Weights of a small transformer language model.
Size: width 640, 10 heads of 64, MLP 2560 tanh GELU, vocabulary 32768, 61.7M parameters.
Architecture: LayerNorm before each block, learned positions, biases, tied embeddings.
Training: a variant of Muon for these matrices, 767M tokens.
MLP neurons of a small language model. Each row is named by its layer, matrix (up: input weights) and neuron, and shows model dimensions 272-367. Each number is 128 + 32 x the weight over its row's rms, rounded and kept within 0 to 255. Numbers have three digits each.
After each neuron's rows, "fires on" lists the tokens most often at its 100 highest values on Wikipedia text that the model never trained on. A number after a token or word is its count.

L4.up2473:151115117123188140131167131016112077172134076122134111087138133152112145089107135128107152104168121088134146090130101180122150146143140095079120148115140168088073161084082135158134184084173124128049127134176209166135083108134136158103103111149123144167111068140122187142131121160152150108
fires on: " " 53, " in" 6, " over" 5, " career" 5, " every" 4

L4.up1458:131110158171135147161129093100125086121184195207135142165195077114113151173130121097155136099138107131079126116089118118064148162124068187146163096184093153149119133152130129132108131181052152122107109096102093145106099149116120146160108141098139090130133081131056055124152104166139088072
fires on: " F" 32, "," 21, " S" 6

L4.up483:169094134151143144056089084145114123137153113077084153090093163142155164104136068171097128135174154140132153202114145142146142087141097150125083155139123130178167138166126079128234142192096166162125148113136090130116140084108110150140109064104143196170121115152118208187102216134087143096
fires on: " H" 51, " M" 15, " when" 6, " is" 4

L4.up1670:132124182098125130097140100117127111129137119178134090129149093111145121098142099144105155131120090140129212125086094149132159139146156143130128149128133147137127070194166160132085158191096148092162116141165153193130095195073044129107149153144110116079111098115161194111116103129097173079
fires on: " and" 48, " for" 12, " to" 10, " at" 6

L4.up705:129088145164100144190141140137116150115096131191134181173134136102157168108130142085117108122187159139086135193153139138109124172110101121102132087144052116149177131177165155142128116124101118156155151126129104163139194129142147076082166131118208121163186077186198172108118112074098119122
fires on: "-" 33, " /" 10, " —" 9, ":" 6, " (" 6, " –" 4

L4.up258:159165108199164095123112121108092142113118111106135114168119136147113157103062134068156141157186118161161137128145080136108127155122097169121121124161129151165153123108115169086062108129092201130080161133113167181157117098123139193172061129103098153109092150108103127185135111087129144133
fires on: "," 54, ")," 6, " season" 6, " where" 4

L4.up824:118155130165183141207152149116109123091204130104178175113177170087095108098129107128111121150134072085127113137149154175079106115150124117121111179117135132139140156147119136150142094135125139127119129164138100089140187109173003154117098115057165134105114110071142112096109101096163133165
fires on: ")" 15, "-" 12, "18" 9, ":" 8, " |" 7, "0" 6

L4.up1690:098099136074108163117119159176108182161067147100126122090170130136104130136167120161133109167092142182106086190144172102067109137096105137121084153137088128179031163054135059123117127148109139102126116083105111111097135127131086087144110107182217127141099158099084137085140062140126094150
fires on: "-" 39, "-h" 5, "k" 4, " l" 4

L4.up1384:212096164158073086120086127178074088097110187121141152139154088173083105114218142129153163171215107165118117160143168099048128108138106113146113131161128185149101090116096150138125079078105112153135134137100119090113091165122105125106126188096130068065133107184088196075108115166134170114
fires on: "–" 53, "-" 14, "." 13

L4.up2233:131158120125116114153104110173109063124112130103089117156135138165116134140130137147177167153122099129152160109106114091054100074120164169147082119119178122132112100131136099110135135146090096130080148138109160186130132144100105132121145099102078182135124069128096148169130147104144168092
fires on: " of" 44, " the" 26, " called" 4

L4.up1742:155106165103102142155101102087158152130113154099157137102146093173115144112091165120158116120145208168143122116144117080094105162096148146113114105098077102109154055197132124141128139129123151067135105156087184088148178179141135064098195147173146142106135090143152194151105116180088139100
fires on: "3" 14, "5" 14, "4" 10, "ah" 8, "9" 6

L4.up205:118090085118124173133088110137133130114171096117142097123170185103122081161142112101155099121102131165208147100158171098128122118129144142077158173127113143128119123158106173191125134054159109102124099142108099082155100120141090137153165116139165113132150166144131087129098141083077156177
fires on: " in" 31, " " 16, " to" 10, "200" 10, " at" 6, " Exit" 5

L4.up350:113125115098087116122132135147201128100073157136157194081165125147122124178145088127138140158133112168131180131169123134154106149064111150149153131154098134107134150083171173140131186137049206144152080105109048194127136090162125084135138094145145132121192150127120140145107109112119083096
fires on: " " 32, " of" 12, ":" 6

L4.up1242:181177132154116156186146075112171108105152142182105152062141141122160128132132097134128137095145090156113185122114137145139152163180092175111181171124132128116135115125101154120148180131142114137135096166132093091118142149111129114130126156105186115182161109124135062142101114124109133110
fires on: "B" 26, "b" 15, " b" 13, "-b" 8, "ob" 4

L4.up2111:134107070108090086074084093104139176136104095140163102125159156112137093122129130098134222140135122139164159176111122116112112119106135115150134094126172110140083113139129162065173162121105144078108152087195097166113138139158106124157165043121122037151110139141140135229152109075125151176
fires on: " as" 43, " of" 13, " population" 4

L4.up1003:120119137134119101207106123091165124148109184093052178089186150119093097178108145202136072121150121093133179163105109129174128111137176122148117065158119142070094181095100103106092121110173136040127080194165083143150112087137141142134179057159153186073123062088126115111124164130089084185
fires on: ":" 43, " in" 11, "-" 6, " the" 5, "|" 5

L4.up100:138145130149212029080119138138076115165150106089126140063136115111203159103142102123116087093105174140108124105132136107165096177093112123147085155089131140113141098108160061087200153073131102097114090149101090118128142133083134102118128074106125113186134166122136165177118058147114100164
fires on: " T" 40, " M" 18, " of" 6, " well" 4

L4.up833:149095130169135088120153138138117047113114085113126137135100073123190175098121131119112120104151130147173126123133125111181125158120110148162060072167149144131114167079141124071117121124161103226137210138097142100145151121112126181167173110096110112151160108083108160096113155158164169068
fires on: "." 43, "k" 12, "th" 11, "n" 7, "c" 4, "l" 4

L4.up1531:117174148141149104173118075156143158124153113064108136158117140145190099137126101164137126173098141116116182097184144170167121086151121102190086108100180147151103074127151098134159132161062134144110076111122152172095113125069173114102128112176119148163098149140166180085125143102111110140
fires on: " the" 30, " as" 15, " of" 11, " at" 6, " by" 5

L4.up855:113090128154143107100121088086133085140145129115113141150148092146155112155130087100115122187111172109155110138117154113180120156165132151128130151132093104126081165126061176118178181131141149138096143101117090070074097146160130129113160112140111096138062117135172145102033090097104128126
fires on: " S" 59, " s" 15, " upper" 4, " highest" 4

L4.up2040:112168153078173139101157088113142116131118149065119144144068148092114115116121146192166160146090085082102148152201210123123172152161086122123159095137075152075132132085201113088083088143105097096082051183145134207153085148136154087143124114100092092152139142129118151145146228151158131177
fires on: " the" 65, " each" 6, " " 4

L4.up1842:155135174099100113118187142089083175152170196106111137088149164149131075184140150149102147153113129146120178121107121160116168139172116122107165155041143157149072130132189149081125158139106093122063108127093113095081062084144107157126124078126132103152100153173138157087110154120070147205
fires on: " " 34, " this" 8, " for" 5, " these" 5, " Ajax" 4

L4.up329:190154120072149113158124145044144142169177124080147086170133131181148101101151115186119097170134101156102178181158095144150170105123181129140129158159132116168119116169079111105089131152143117124140076120093140130119147162181150069103121073141124107170125152114188095176239138114120112107
fires on: " |\n" 47, " " 24, "4" 4

L4.up1864:160095127109126108122113107086128121075129094119112132099179155166081147121105121138128132149163160143110090158146147133089101114133106182168145147110129073100133146117167144093144156105160151117060182108107119127087123100099108093203100159141183102107125118142124145141134142124103160103
fires on: "L" 20, "l" 8, "m" 7, "le" 7, "N" 6, "la" 4

L4.up12:142134119133120159119122128150106173173122100108079101152164173114156166151204129120130105152092170110146061174128084143136144137133081143062100142096153117184178121173126130139120195121166110048138104163138173136155104099155103098141125119128120149143111138133197074104127168115113132134
fires on: " " 30, " to" 30, "-" 8

L4.up1072:102106139136137203142131119139195138131110121178172124158147087147146120136079063137224134142143038129079109093093140107076079088089144137090126138119139134126152172090157115158159198068090055175126137136147159144127101042130159067171110098156180150097121205145120110120139129107117128114
fires on: " |" 36, "-" 20, "," 9, " (" 6, " -" 5

L4.up226:069085138051097174121119127061130113093065148061063127162110083210106169163149125100117107148180101170124132135100112158115092146125076172123156161154158099077102171086197155128187144087110148131087132118169113222135145105134040084096160144153174109123188128133147157086104124066151133094
fires on: " s" 21, " S" 11, "-" 10, " man" 7, "000" 4, " " 4

L4.up2333:120138161112143090196091163137165124076156145137180162130075092127135139135110173155139151112107144170192168144152144111152118093145139110141143211150143167109145178106126109082124133164119139140137136154179113184097165112143132071116136106060112082165117128101150060135095117130114124188
fires on: " R" 36, " H" 16, " P" 12, ".\n\n" 8, "yl" 7

L4.up2060:148153171124138092159143134056120141143115091167100108099083172171126091121086114133131128107159108111065140097101105158112155158117117135131104066131132115063063094090142051086133184139115147181088172156118172132163128186185157182154117205106124100155202132161138125164131071157114068126
fires on: " U" 15, " O" 13, "E" 11, "O" 8, " of" 6, "A" 5